Part of a small language model's weights: MLP 1536 ReGLU.
MLP neurons of a small language model. Each row is named by its layer, matrix (gate and up: input weights; down: output weights) and neuron, and shows model dimensions 64-127. Each number is 200 + 40 x the weight over its row's rms, rounded and kept within 0 to 999. A neuron's up and down rows have the sign that makes its largest values positive.
After each neuron's rows, "fires in" lists the words (lower case) most often at its 100 highest values on Wikipedia text that the model never trained on. A number after a token or word is its count.

L6.gate876,213,173,204,231,195,205,203,214,261,186,253,167,232,228,183,178,188,191,233,208,196,209,200,187,199,292,215,205,154,259,266,209,229,202,230,168,197,223,198,176,199,272,184,180,136,130,284,197,175,226,215,177,241,267,131,162,232,242,159,220,188,148,233,254
L6.up876,223,225,249,197,210,220,197,209,210,192,191,206,183,162,220,122,169,255,181,227,183,126,195,196,193,208,295,172,257,230,208,229,196,103,146,204,222,163,208,210,206,274,209,176,227,219,201,172,229,202,163,229,158,200,225,168,186,245,170,224,147,165,188,221
L6.down876,183,229,180,189,175,221,139,171,182,289,206,213,188,156,195,274,214,151,171,137,170,198,154,124,175,193,212,161,157,147,227,220,209,272,217,195,229,202,201,249,162,190,193,228,253,207,278,289,192,268,260,213,220,194,166,163,190,139,241,243,188,186,194,165
fires in: "this" 50, "that" 44

L6.gate105,141,199,220,201,253,233,192,211,185,154,142,223,218,127,183,203,153,223,214,172,178,227,184,151,184,294,206,198,247,139,158,230,171,178,240,287,163,210,172,156,173,188,158,284,211,230,199,183,254,199,200,171,270,194,151,203,255,218,197,213,222,151,313,209
L6.up105,129,189,220,196,248,195,225,218,251,121,208,164,239,215,170,219,266,234,185,191,209,225,160,326,112,158,219,193,169,217,149,208,202,259,278,193,138,265,172,170,223,251,173,185,177,139,205,185,146,209,234,246,200,222,112,161,220,187,233,185,149,257,207,164
L6.down105,178,184,214,235,172,208,198,208,240,228,203,152,105,153,256,156,191,184,153,188,187,196,205,202,255,206,242,239,241,244,197,268,135,173,269,159,156,112,213,172,219,266,192,168,214,136,206,288,228,238,232,141,225,215,209,226,142,174,254,191,217,188,158,228
fires in: "his" 41, "her" 26, "these" 6, "their" 6, "this" 5, "the" 4

L8.gate667,244,218,233,178,177,184,214,255,122,184,126,189,271,219,255,191,195,232,208,120,260,218,167,199,147,237,168,245,207,176,217,138,139,189,186,203,204,147,210,223,121,253,123,248,200,154,171,213,270,178,169,214,197,168,190,169,217,238,167,139,164,213,207,177
L8.up667,136,204,169,232,247,181,132,146,221,115,176,187,190,222,209,228,233,234,204,169,251,166,174,223,239,206,130,197,200,231,182,288,197,187,211,171,153,142,229,279,166,133,208,234,183,178,226,158,177,222,165,214,207,119,269,176,228,204,167,172,255,229,211,137
L8.down667,261,157,249,216,138,190,228,224,166,208,245,270,201,156,244,222,270,247,184,223,224,179,185,179,222,214,214,247,234,244,208,236,197,216,164,175,228,184,202,150,230,166,214,121,232,217,250,193,245,206,198,186,266,217,219,230,177,187,253,155,180,186,163,227
fires in: "the" 66, "s" 5

L8.gate125,176,216,199,172,213,181,203,102,230,205,115,175,260,275,159,228,99,195,168,182,154,163,180,149,160,78,205,224,230,220,248,152,287,275,256,146,200,264,257,225,177,185,203,218,152,188,245,268,237,227,204,201,225,227,205,223,166,180,226,246,94,195,161,162
L8.up125,269,183,154,191,177,230,152,222,220,207,215,159,277,186,177,216,250,195,225,170,192,202,226,248,234,131,199,214,125,184,214,159,189,311,220,218,146,265,235,147,222,261,178,289,227,104,202,200,187,187,121,183,221,197,194,178,180,97,158,227,109,267,207,244
L8.down125,171,169,208,251,191,149,216,161,178,246,186,165,204,142,192,246,206,238,232,240,171,202,145,164,264,236,254,174,136,219,159,196,227,152,164,168,162,208,230,282,158,189,240,212,208,237,200,309,224,241,192,246,165,250,222,197,169,263,215,143,186,235,116,162
fires in: "it" 59, "there" 21, "which" 7, "listen" 4

L7.gate269,214,248,251,226,214,220,179,148,284,205,224,217,157,177,234,165,214,193,263,232,159,205,183,177,175,223,205,175,206,140,221,174,194,217,252,321,149,219,217,196,128,186,208,145,161,141,191,194,295,167,274,219,217,236,231,254,169,177,146,173,202,308,187,187
L7.up269,139,192,150,125,221,264,206,224,163,161,190,242,225,185,227,211,195,273,188,222,219,221,149,174,149,212,186,171,184,215,186,251,138,169,182,177,235,202,153,134,178,253,142,167,230,222,195,198,234,258,180,176,144,267,181,192,227,161,213,146,180,161,192,197
L7.down269,213,191,220,173,215,187,184,148,142,224,232,161,271,189,217,123,213,282,153,192,146,124,210,217,175,204,196,194,200,179,227,158,171,180,195,176,252,148,190,135,205,256,144,157,191,203,199,176,227,241,259,201,278,164,197,263,163,212,193,228,280,173,210,231
fires in: "as" 67, "which" 12

L7.gate470,241,163,279,260,153,313,229,197,168,240,203,162,216,133,197,136,237,192,203,151,149,138,164,187,228,229,237,238,165,142,288,183,219,203,184,178,227,93,250,202,288,221,183,195,204,122,267,181,143,218,230,164,234,189,193,239,201,168,193,148,164,283,156,171
L7.up470,212,241,216,263,204,234,200,165,193,232,247,140,175,177,233,219,171,178,199,175,278,233,177,160,262,281,184,246,225,129,304,226,148,231,197,168,218,120,235,227,177,258,210,180,179,98,254,196,202,262,236,235,180,211,168,230,191,248,222,237,152,259,224,180
L7.down470,226,126,273,194,206,189,224,233,189,206,254,192,205,214,205,185,224,153,209,184,112,226,198,200,187,231,219,165,209,187,201,203,173,214,128,245,221,102,194,202,218,167,274,303,145,192,222,209,150,212,221,238,220,176,216,246,132,220,243,226,151,233,271,212
fires in: "which" 64, "there" 25

L7.gate1499,136,157,233,217,263,173,213,122,184,184,220,254,104,184,225,110,191,199,255,213,257,111,207,255,201,185,203,158,199,260,224,229,285,200,199,249,189,186,187,197,213,151,149,102,169,179,185,160,185,265,212,233,280,239,181,241,176,208,183,135,176,201,163,313
L7.up1499,189,228,88,146,225,241,255,156,161,288,176,185,169,203,220,193,260,258,202,202,239,209,233,134,126,201,228,159,197,195,219,195,225,243,217,161,113,112,118,194,190,215,195,235,171,170,227,191,183,202,201,187,195,192,173,261,242,210,150,179,218,181,300,203
L7.down1499,231,221,192,164,119,216,256,229,274,242,231,183,285,180,180,134,157,191,209,176,241,185,261,266,234,192,185,153,120,228,267,193,161,220,98,188,119,224,281,173,208,232,220,194,198,124,184,114,213,226,184,216,252,216,215,213,247,183,174,240,232,126,272,127
fires in: "of" 18, "on" 12, "as" 12, "be" 9, "is" 9

L6.gate201,158,238,184,157,184,206,262,192,184,198,196,185,225,165,276,213,205,187,237,218,264,185,215,183,209,211,66,207,184,151,279,209,260,173,235,188,234,296,145,180,220,219,165,273,234,243,151,122,167,167,160,156,216,235,175,326,177,204,172,218,148,203,158,184
L6.up201,328,164,198,169,180,185,206,221,181,203,98,258,142,164,234,213,142,189,243,205,146,243,186,222,223,216,225,237,165,261,251,156,264,212,171,218,267,194,214,234,109,331,173,291,172,182,189,214,118,248,206,129,174,198,155,233,210,100,168,168,85,144,196,246
L6.down201,197,207,160,225,111,202,210,254,120,246,235,192,194,176,237,234,279,256,178,215,185,208,217,143,59,108,121,168,201,233,237,153,121,170,153,189,162,258,193,163,185,163,249,200,201,213,228,111,195,245,251,193,202,210,226,187,231,278,196,194,222,154,147,265
fires in: "to" 26, "for" 16, "in" 11, "the" 5

L6.gate829,150,134,188,226,166,179,217,165,210,253,235,224,218,198,196,205,237,276,210,196,213,221,185,228,203,218,188,244,177,300,163,256,307,227,235,212,218,129,221,191,150,180,149,155,152,213,189,143,192,181,227,250,302,232,172,150,200,194,219,288,227,132,208,214
L6.up829,213,172,189,231,186,174,230,197,192,250,245,158,188,164,220,293,230,154,198,208,225,193,210,245,107,100,238,221,250,242,226,189,239,172,252,251,175,156,174,160,201,249,176,208,252,193,167,223,223,167,200,180,193,170,231,328,261,254,209,119,176,163,212,180
L6.down829,210,88,206,291,141,120,184,220,219,197,203,245,262,249,201,140,193,247,230,164,178,217,136,238,229,196,231,134,142,234,241,130,208,226,237,167,209,239,219,178,244,164,255,186,154,216,228,252,208,177,113,221,218,192,187,158,157,221,252,237,247,223,206,254
fires in: "the" 38, "a" 14, "his" 10, "by" 8, "to" 8, "an" 5

L7.gate1195,115,190,175,257,233,194,246,204,153,160,206,177,201,215,204,214,227,229,183,241,235,205,125,171,188,220,223,155,187,322,203,195,190,206,190,165,212,149,227,186,161,201,75,260,278,144,308,186,182,254,225,228,200,249,241,206,249,191,132,177,267,205,230,162
L7.up1195,193,222,187,159,311,205,238,162,211,210,165,182,215,180,218,211,237,237,192,226,171,231,222,211,114,233,245,198,134,194,150,211,237,182,151,257,152,127,165,246,170,231,192,193,276,168,174,197,174,145,161,189,243,246,173,236,221,178,176,228,243,271,175,213
L7.down1195,169,281,183,162,182,191,171,190,183,188,246,202,242,214,218,256,181,214,186,146,226,224,301,303,283,259,204,223,194,253,241,166,208,136,201,279,138,158,244,246,187,144,214,222,164,154,149,242,209,253,236,223,124,255,182,182,147,186,204,166,212,157,207,181
fires in: "of" 30, "from" 29, "between" 9, "across" 7, "in" 7

L6.gate1366,271,228,201,178,225,205,235,155,188,240,163,230,186,167,157,121,207,257,184,185,231,188,194,186,146,254,220,79,159,198,201,237,230,219,168,227,166,237,242,210,186,164,135,184,190,178,136,189,166,163,220,130,256,224,197,227,125,166,205,205,116,248,209,233
L6.up1366,218,172,202,212,210,209,202,214,239,200,157,162,190,151,76,286,226,244,155,154,248,248,163,176,216,298,231,241,171,252,191,210,200,233,217,210,235,198,205,217,212,200,169,142,172,163,161,183,214,224,224,274,238,235,180,212,238,225,275,213,205,250,287,199
L6.down1366,158,112,201,196,173,165,190,208,175,139,210,211,224,188,192,213,240,292,122,169,227,213,260,234,193,232,244,273,212,234,162,174,160,218,187,197,173,222,158,176,220,203,141,192,254,175,198,352,148,267,191,248,202,211,146,148,191,221,215,193,196,171,183,202
fires in: "his" 47, "her" 8, "its" 6, "more" 6, "career" 4, "very" 4

L3.gate46,208,206,216,161,229,203,221,257,195,209,167,195,223,191,190,202,229,206,253,172,186,108,177,207,235,181,223,268,204,183,228,209,193,215,235,244,148,217,215,191,88,217,213,196,127,127,156,122,302,253,216,247,213,173,188,176,188,200,179,203,211,205,185,223
L3.up46,222,220,223,222,263,135,213,191,157,199,230,182,217,158,219,176,135,205,150,284,168,202,188,262,193,199,174,151,227,135,201,297,169,181,167,231,223,145,177,248,226,194,226,222,188,129,206,209,259,176,188,186,160,125,248,301,170,251,122,157,200,199,246,145
L3.down46,210,182,203,207,181,152,244,177,100,169,195,163,173,181,140,217,159,207,187,204,228,280,204,214,305,114,231,231,234,238,166,184,145,144,192,151,162,248,247,208,206,224,204,180,254,120,165,222,238,222,228,225,227,227,186,183,229,236,171,232,175,217,174,286
fires in: "this" 47, "release" 20, "set" 11

L7.gate1027,104,188,225,165,200,246,233,160,231,154,213,173,189,130,260,281,243,210,151,213,238,193,143,263,119,220,158,167,190,256,197,257,264,240,225,254,199,207,114,198,176,180,139,182,207,141,245,174,196,277,253,223,270,279,184,306,158,178,161,250,192,201,234,203
L7.up1027,275,183,222,145,226,230,194,122,257,201,175,159,227,199,175,207,196,166,192,252,217,190,175,211,211,227,194,242,224,222,172,192,232,217,254,262,195,177,119,179,146,244,213,209,224,171,205,255,249,187,212,183,127,151,158,235,169,183,106,163,153,227,132,183
L7.down1027,157,166,204,194,295,202,218,240,200,244,195,154,236,192,222,127,236,229,181,181,170,276,182,206,256,208,192,138,190,160,184,198,252,183,197,167,162,215,259,192,143,164,169,208,165,201,184,346,192,183,202,243,206,191,189,184,268,217,237,197,261,157,213,247
fires in: "was" 35, "had" 12, "of" 8, "were" 6, "to" 6, "and" 6

L7.gate1474,201,201,247,234,215,242,267,121,236,261,252,246,220,160,269,117,226,181,223,133,235,175,158,128,115,251,193,149,173,254,251,184,206,248,179,266,198,168,180,218,215,230,164,239,189,152,179,203,199,247,158,214,238,216,179,236,166,194,148,190,131,212,212,297
L7.up1474,183,172,203,247,213,215,189,193,175,224,241,274,168,164,167,137,248,216,161,226,278,267,161,169,205,241,223,224,148,233,283,256,167,203,185,150,238,193,224,241,149,209,141,157,253,213,171,238,176,250,207,213,294,181,236,184,203,193,182,306,210,192,236,150
L7.down1474,194,108,257,177,219,238,212,204,206,211,168,212,183,264,146,208,259,219,169,147,175,170,219,209,220,223,248,199,190,194,265,253,269,220,180,282,221,225,172,131,183,191,185,166,182,170,198,283,175,191,174,178,229,187,182,159,153,245,224,186,187,159,221,220
fires in: "in" 63, "until" 11, "since" 8, "which" 4

L7.gate1165,223,192,171,218,91,174,275,181,137,237,162,228,190,239,197,244,180,200,188,152,199,208,236,209,160,247,186,218,231,253,217,174,251,140,215,210,168,239,224,207,140,212,177,267,208,148,198,193,190,159,307,229,193,213,159,247,213,192,231,173,124,170,211,223
L7.up1165,257,179,240,179,132,124,181,263,197,235,167,201,171,222,208,181,202,192,192,191,242,205,241,179,232,231,172,210,227,172,253,185,200,258,252,206,242,179,170,146,130,229,205,216,268,137,200,183,239,181,164,178,220,221,130,203,196,134,226,170,75,209,171,200
L7.down1165,238,88,214,144,205,271,169,220,266,216,200,152,191,165,188,176,148,198,208,189,230,176,246,192,200,219,185,185,132,198,125,244,194,185,205,157,199,238,178,219,276,222,194,109,162,217,194,258,193,131,249,221,181,210,161,149,254,194,187,263,207,260,205,224
fires in: "is" 45, "are" 6, "been" 5, "be" 5

L7.gate251,158,136,239,232,88,154,192,141,154,189,218,188,141,231,274,252,219,136,201,210,199,118,219,99,186,226,214,254,165,239,234,260,206,170,283,160,236,158,259,169,211,261,193,241,204,218,242,202,184,208,190,158,164,266,155,219,290,239,180,141,146,133,194,247
L7.up251,166,227,278,286,202,199,209,183,181,186,232,194,166,295,197,144,183,232,138,166,243,186,89,181,166,210,200,168,231,216,257,225,191,198,242,233,179,202,176,150,181,193,147,229,253,145,199,198,222,215,196,251,200,187,237,287,217,216,165,286,145,192,199,219
L7.down251,185,148,185,220,203,200,155,234,177,271,239,200,156,159,241,181,197,165,203,197,178,190,147,230,250,197,174,196,188,206,242,215,215,242,243,255,152,196,246,265,240,246,271,169,161,194,227,167,205,192,160,178,225,220,238,204,231,195,175,204,211,193,178,188
fires in: "this" 90, "these" 8

L7.gate62,165,168,231,182,183,198,223,226,165,170,252,252,164,139,285,179,167,216,222,81,263,155,150,143,170,269,193,154,204,255,185,219,216,163,245,197,137,162,219,152,196,200,210,210,118,110,186,198,198,249,90,171,224,151,214,275,251,226,192,228,238,191,235,265
L7.up62,321,199,163,177,237,225,176,179,193,186,200,156,172,252,143,214,204,222,249,257,204,162,146,232,202,115,216,212,207,198,178,164,304,276,201,223,211,136,132,151,238,169,179,310,217,201,200,182,200,224,289,164,204,238,219,137,203,121,201,181,167,218,184,223
L7.down62,164,86,199,196,154,164,220,171,234,257,227,199,203,151,224,189,197,224,207,118,158,210,229,168,219,249,225,191,175,254,197,181,138,208,207,203,165,242,260,165,163,149,215,87,147,261,218,127,220,194,153,236,189,192,229,203,216,236,190,205,217,264,223,206
fires in: "the" 49, "its" 10, "to" 9, "this" 7, "no" 6, "an" 5

L8.gate1250,217,176,198,251,207,126,240,183,160,203,233,203,165,200,229,255,266,175,111,141,200,223,144,235,169,279,140,186,176,236,173,190,237,212,231,179,257,227,203,187,189,219,132,192,199,100,285,198,260,166,185,192,218,224,91,202,148,161,234,214,235,163,226,158
L8.up1250,186,203,209,210,220,227,237,235,102,230,215,150,231,234,188,266,280,222,222,215,238,213,185,265,109,208,230,196,219,234,153,235,261,235,219,219,237,231,246,242,221,247,137,231,228,248,224,211,256,158,152,157,222,267,178,136,218,228,188,187,189,186,275,168
L8.down1250,156,174,238,189,154,147,256,140,149,222,202,237,200,235,157,259,226,195,202,97,158,189,144,163,211,198,149,207,220,218,201,169,132,229,182,224,240,253,254,187,197,190,220,151,186,183,207,386,175,205,178,163,107,236,255,207,128,196,174,221,166,223,210,188
fires in: "with" 16, "by" 13, "two" 12, "in" 8, "three" 6, "a" 5

L7.gate1203,206,246,222,192,190,233,140,212,205,168,223,198,188,181,167,175,152,214,273,234,294,121,225,228,208,209,200,231,189,290,195,152,232,274,242,267,264,155,223,233,128,209,228,178,130,163,118,201,163,198,216,100,234,233,183,179,232,217,227,217,144,248,178,232
L7.up1203,219,233,191,137,234,185,207,179,189,254,259,159,179,168,191,189,161,265,247,195,165,142,164,214,151,201,273,202,235,231,197,220,169,153,143,267,164,162,223,196,213,151,250,195,184,137,122,172,224,258,168,161,188,274,251,200,143,242,256,146,210,226,178,241
L7.down1203,265,268,269,229,217,134,167,159,215,213,184,239,255,262,200,237,187,106,189,119,266,178,192,270,205,215,159,104,154,139,177,166,150,250,222,162,116,245,191,163,172,242,168,271,171,215,217,143,198,210,165,150,211,202,229,165,161,155,129,247,197,146,203,190
fires in: "the" 20, "it" 12, "that" 12, "way" 5, "this" 4, "me" 4

L8.gate265,97,241,164,210,265,199,201,269,223,204,217,306,227,170,167,108,200,264,217,179,257,202,109,192,163,233,179,179,182,210,217,199,250,202,252,206,164,156,221,194,171,155,121,175,213,112,164,196,205,156,206,168,239,152,196,134,249,239,209,181,255,229,167,225
L8.up265,185,232,195,177,205,178,246,227,202,269,215,254,156,216,225,156,211,167,160,185,259,182,242,152,141,188,248,225,219,245,229,294,222,270,115,215,208,121,228,248,240,166,173,195,175,155,214,201,181,237,152,259,212,135,165,218,125,189,166,134,188,201,132,211
L8.down265,260,224,221,157,219,239,170,112,212,256,165,294,204,164,169,219,186,139,204,187,252,255,190,190,170,178,234,202,234,229,193,163,130,100,171,237,164,183,209,147,187,207,186,136,202,153,273,184,277,212,237,163,155,180,74,142,196,195,187,223,228,158,229,202
fires in: "of" 25, "approximately" 11, "born" 10, "about" 8, "ft" 6, "than" 6

L6.gate553,106,212,243,191,171,222,265,199,200,205,167,227,178,144,163,187,177,126,189,198,208,224,193,197,121,209,253,160,236,246,189,215,216,227,244,191,246,202,144,218,180,201,152,198,162,179,268,142,280,135,177,219,276,220,113,168,243,105,219,213,280,153,175,239
L6.up553,240,199,235,108,126,167,254,282,218,279,192,193,168,167,229,164,182,283,126,148,198,140,206,206,186,266,262,260,219,198,256,275,237,170,143,199,240,166,140,154,199,177,197,157,207,146,119,164,222,192,88,213,229,160,184,187,195,230,281,205,240,147,180,188
L6.down553,159,208,227,234,226,236,221,216,179,220,169,160,212,216,138,243,161,201,202,152,254,85,180,286,181,221,212,193,194,140,194,196,221,157,244,152,132,159,219,177,200,214,173,200,199,179,110,246,153,176,241,272,257,191,258,172,158,257,135,181,180,244,170,246
fires in: "to" 40, "is" 13, "were" 13, "also" 11, "are" 9, "was" 6

L6.gate82,193,180,233,189,175,217,268,152,188,243,153,231,258,185,227,200,197,211,293,202,262,253,172,217,155,237,176,179,178,280,196,232,211,130,298,167,202,230,224,187,113,166,191,181,150,227,162,156,187,235,237,191,241,227,142,258,144,212,173,194,158,204,242,314
L6.up82,260,229,193,199,190,242,249,113,188,263,193,164,152,223,230,195,209,214,207,278,198,192,209,204,199,187,232,232,202,221,216,108,218,173,170,214,241,169,157,146,202,249,195,224,249,159,200,231,217,219,226,214,238,322,177,214,205,218,157,122,164,180,103,140
L6.down82,168,198,178,225,214,190,184,233,224,254,186,249,217,174,238,188,189,211,216,95,189,153,172,208,48,170,152,172,184,162,176,178,170,228,238,157,70,199,297,158,196,241,213,229,171,205,222,197,217,257,255,228,169,202,182,184,138,137,212,188,214,193,209,155
fires in: "first" 19, "the" 17, "of" 17, "to" 6, "which" 4

L8.gate369,205,181,165,259,214,227,224,157,187,248,159,215,149,232,194,139,181,210,165,176,239,151,189,138,146,117,215,217,188,278,237,231,229,201,188,225,229,122,105,159,271,195,214,167,169,162,229,185,149,299,176,199,143,196,330,206,164,241,240,248,170,169,205,183
L8.up369,264,185,234,245,190,187,183,203,223,215,296,165,153,243,183,290,186,189,266,109,209,142,236,254,261,180,180,213,246,192,239,134,149,228,186,181,177,188,207,198,233,249,215,290,164,200,261,196,210,204,150,163,264,104,286,219,180,204,221,180,196,254,230,168
L8.down369,168,156,165,227,162,157,221,217,172,204,148,216,199,176,220,162,192,205,178,230,189,265,205,223,245,196,204,203,201,230,218,206,200,149,196,200,147,197,227,259,210,173,162,214,202,212,186,324,276,248,180,195,184,217,251,231,242,176,238,228,155,176,224,253
fires in: "this" 58, "there" 18, "what" 4

L6.gate557,163,199,201,159,230,180,166,213,156,187,181,214,144,179,178,212,148,254,238,212,255,233,200,137,147,167,186,189,269,182,211,192,226,203,238,203,172,125,193,200,222,136,195,182,122,236,251,120,175,168,199,254,225,196,227,213,228,175,204,232,240,161,219,204
L6.up557,171,197,187,237,261,196,153,121,101,249,232,200,204,194,227,162,170,220,192,300,195,197,187,276,147,198,241,227,176,185,185,274,193,243,244,278,161,151,172,198,211,216,195,173,247,180,208,225,230,243,270,263,240,205,210,217,124,140,251,179,178,178,177,177
L6.down557,167,171,171,200,101,219,184,172,241,175,219,149,204,168,202,135,252,134,317,125,255,217,192,195,183,232,188,199,171,214,232,225,215,167,206,136,202,189,179,194,246,202,250,197,190,178,191,201,239,221,153,152,256,244,195,154,148,209,112,203,249,181,235,229
fires in: "the" 41, "these" 13, "of" 9, "his" 7

L7.gate941,202,183,237,246,192,204,236,193,197,169,196,172,215,176,233,250,179,214,259,169,243,162,116,248,175,269,198,194,221,224,178,204,167,160,234,269,214,84,234,187,210,231,250,256,191,101,222,177,122,210,137,162,186,145,152,206,212,176,140,211,146,221,214,187
L7.up941,157,186,200,314,311,242,265,127,164,177,135,140,155,195,182,147,200,203,233,217,240,188,167,225,197,188,197,209,217,225,185,209,179,172,278,183,148,177,191,198,172,215,201,235,236,169,216,174,219,192,256,201,164,195,206,162,225,154,155,223,228,160,191,183
L7.down941,217,193,154,144,157,200,193,180,177,223,221,213,196,210,243,234,216,195,227,184,114,218,212,115,177,161,252,221,207,191,237,154,144,194,205,120,170,196,192,182,117,168,261,78,223,200,200,202,194,185,207,174,178,158,155,222,170,196,164,252,126,182,191,219
fires in: "the" 25, "these" 10, "first" 7, "this" 6, "other" 6, "more" 5

L6.gate1506,206,233,261,105,193,212,234,140,169,235,166,235,196,188,223,136,202,220,168,132,193,170,186,123,198,239,234,178,217,273,217,195,192,228,198,204,221,198,188,162,121,181,145,165,118,181,186,201,228,213,203,218,251,158,186,219,229,192,201,214,249,211,198,234
L6.up1506,302,178,142,208,137,183,234,219,212,236,190,193,260,135,196,189,164,243,182,171,159,240,193,270,167,259,242,182,225,181,218,173,195,206,254,207,215,221,176,183,205,190,173,225,126,212,220,241,126,186,239,202,258,89,193,205,231,179,198,218,215,182,198,185
L6.down1506,125,288,162,167,174,254,160,220,167,250,189,183,169,153,255,284,189,187,131,185,203,188,160,201,269,192,250,237,246,217,238,185,180,218,230,240,218,194,197,199,210,211,167,257,193,142,250,245,188,195,245,110,191,199,315,219,149,213,185,204,237,205,259,217
fires in: "the" 20, "for" 18, "its" 8, "to" 8, "his" 7, "no" 5

L6.gate1274,152,168,169,164,260,180,184,218,164,220,236,353,216,133,207,182,167,159,213,192,164,165,205,236,199,203,169,183,186,243,157,206,233,243,212,239,199,192,257,192,188,214,169,100,136,119,241,194,217,237,219,220,236,243,226,230,215,181,98,149,248,257,183,266
L6.up1274,184,200,175,234,283,169,252,229,171,237,230,235,237,123,159,174,203,153,217,149,178,173,172,250,247,210,205,187,134,164,203,227,183,213,168,205,178,159,132,211,229,228,176,160,177,213,180,252,102,220,171,187,244,192,219,189,252,187,186,204,213,195,236,291
L6.down1274,169,183,161,146,185,279,159,186,200,146,222,215,190,210,192,242,226,225,191,126,200,174,200,218,241,244,189,139,246,155,238,269,122,195,241,232,213,149,164,186,177,182,175,218,271,204,219,182,267,272,282,215,244,206,170,174,184,218,200,185,263,177,198,179
fires in: "to" 40, "as" 10, "took" 7

L7.gate708,163,186,178,146,205,235,164,206,201,226,184,185,194,131,217,237,255,237,181,188,195,125,169,191,103,246,216,207,252,290,186,250,219,186,242,215,156,204,247,207,165,204,152,212,162,55,222,191,211,207,236,220,234,189,149,174,158,187,149,184,217,228,239,211
L7.up708,204,200,176,144,237,232,204,236,139,223,180,209,234,202,241,226,244,122,234,204,285,232,222,186,181,286,241,201,187,189,210,259,269,142,107,203,219,219,179,146,170,137,226,218,219,176,186,207,183,221,243,211,297,128,226,228,154,194,239,195,221,277,232,260
L7.down708,173,125,168,222,182,145,186,206,187,205,205,185,207,182,216,197,181,194,194,138,197,342,165,259,258,201,260,150,209,259,125,243,186,205,230,197,212,190,178,254,186,162,152,230,234,219,164,117,222,174,223,152,160,177,146,228,211,267,193,198,200,183,208,170
fires in: "of" 18, "the" 17, "from" 8, "about" 7, "have" 5, "among" 5

L7.gate781,242,180,242,160,118,186,217,205,203,191,214,163,160,175,278,166,193,250,181,168,207,113,206,211,185,216,187,229,203,269,256,142,219,208,228,242,160,252,220,187,196,275,169,187,146,164,193,182,242,227,175,221,298,209,205,182,175,223,202,231,150,205,225,176
L7.up781,183,188,237,281,242,180,199,184,173,166,186,211,103,193,203,259,202,139,163,209,237,247,139,156,220,262,210,254,252,216,241,153,115,204,237,156,163,161,206,169,161,288,209,205,215,156,161,209,223,275,265,224,231,257,173,156,209,137,202,232,172,282,223,253
L7.down781,211,214,214,226,143,153,187,178,175,243,221,158,180,165,217,185,199,263,252,241,235,191,157,257,203,170,218,216,241,159,196,129,191,227,209,129,282,155,148,221,208,123,216,237,207,180,188,214,184,150,154,161,212,196,169,214,218,276,231,159,209,205,217,190
fires in: "the" 47, "from" 10, "into" 9, "by" 4, "with" 4

L6.gate1362,229,178,226,187,211,260,220,134,249,156,110,254,187,140,193,142,182,253,127,174,221,139,171,185,144,205,196,202,124,212,218,138,240,212,247,195,206,190,249,200,196,226,180,163,149,216,268,122,214,227,214,189,223,169,186,193,134,167,225,188,234,185,255,305
L6.up1362,204,251,238,162,215,201,153,162,208,250,241,283,252,169,189,212,183,174,197,162,201,219,206,197,92,235,202,190,272,292,260,267,219,207,244,150,192,176,204,237,195,169,156,305,182,202,175,195,167,214,245,218,270,167,178,168,224,137,171,246,195,181,192,158
L6.down1362,193,310,214,215,165,230,197,287,197,188,243,114,230,218,181,183,257,237,138,203,235,199,190,217,177,248,220,227,196,157,157,209,179,198,164,257,214,172,216,203,207,195,224,268,235,200,240,162,189,217,133,187,197,182,292,167,242,199,251,164,201,189,247,242
fires in: "was" 29, "were" 15, "had" 12, "married" 5, "is" 5

L8.gate1447,132,211,153,272,241,262,229,234,201,173,190,220,123,179,216,155,159,245,148,252,179,204,194,153,176,204,183,203,112,176,212,125,236,193,225,249,199,205,211,199,193,166,169,221,217,215,199,189,168,222,253,249,228,214,191,157,87,159,227,221,237,169,211,210
L8.up1447,142,137,224,120,266,194,205,234,205,190,205,256,148,193,211,187,224,224,149,220,205,189,238,191,222,201,201,222,271,245,232,222,181,180,215,232,123,163,249,231,255,159,169,191,169,161,131,194,160,110,199,144,223,160,243,198,170,208,244,254,156,204,132,262
L8.down1447,115,296,219,225,208,178,199,218,223,232,165,191,220,144,275,213,232,270,138,249,254,164,229,203,180,248,270,176,158,242,174,206,243,219,160,132,199,194,207,188,176,165,202,220,201,207,175,104,213,233,172,165,283,151,218,180,202,157,182,261,234,187,270,150
fires in: "was" 35, "were" 10, "while" 7, "died" 7, "is" 7

L6.gate528,115,200,200,179,240,169,224,196,210,153,141,214,223,222,232,144,236,230,198,125,242,218,248,145,220,222,241,184,201,180,270,163,266,183,187,203,207,193,190,180,111,170,175,216,205,199,179,137,241,197,215,202,217,185,231,194,155,246,256,163,219,153,171,223
L6.up528,186,166,190,232,174,299,229,208,116,209,179,192,198,256,157,266,204,154,246,199,316,279,209,261,200,227,180,159,199,168,162,184,229,179,183,178,183,199,186,277,211,176,190,210,133,198,236,225,230,209,190,149,166,224,303,151,182,239,197,223,143,205,219,230
L6.down528,200,226,178,199,136,130,224,166,235,211,221,206,196,130,214,185,181,142,262,104,191,189,287,170,163,259,120,223,184,238,242,160,139,172,205,85,178,176,221,149,159,132,188,186,227,135,215,221,152,175,215,193,190,218,241,204,151,231,196,220,242,205,167,180
fires in: "that" 34, "were" 14, "are" 7, "of" 5, "is" 5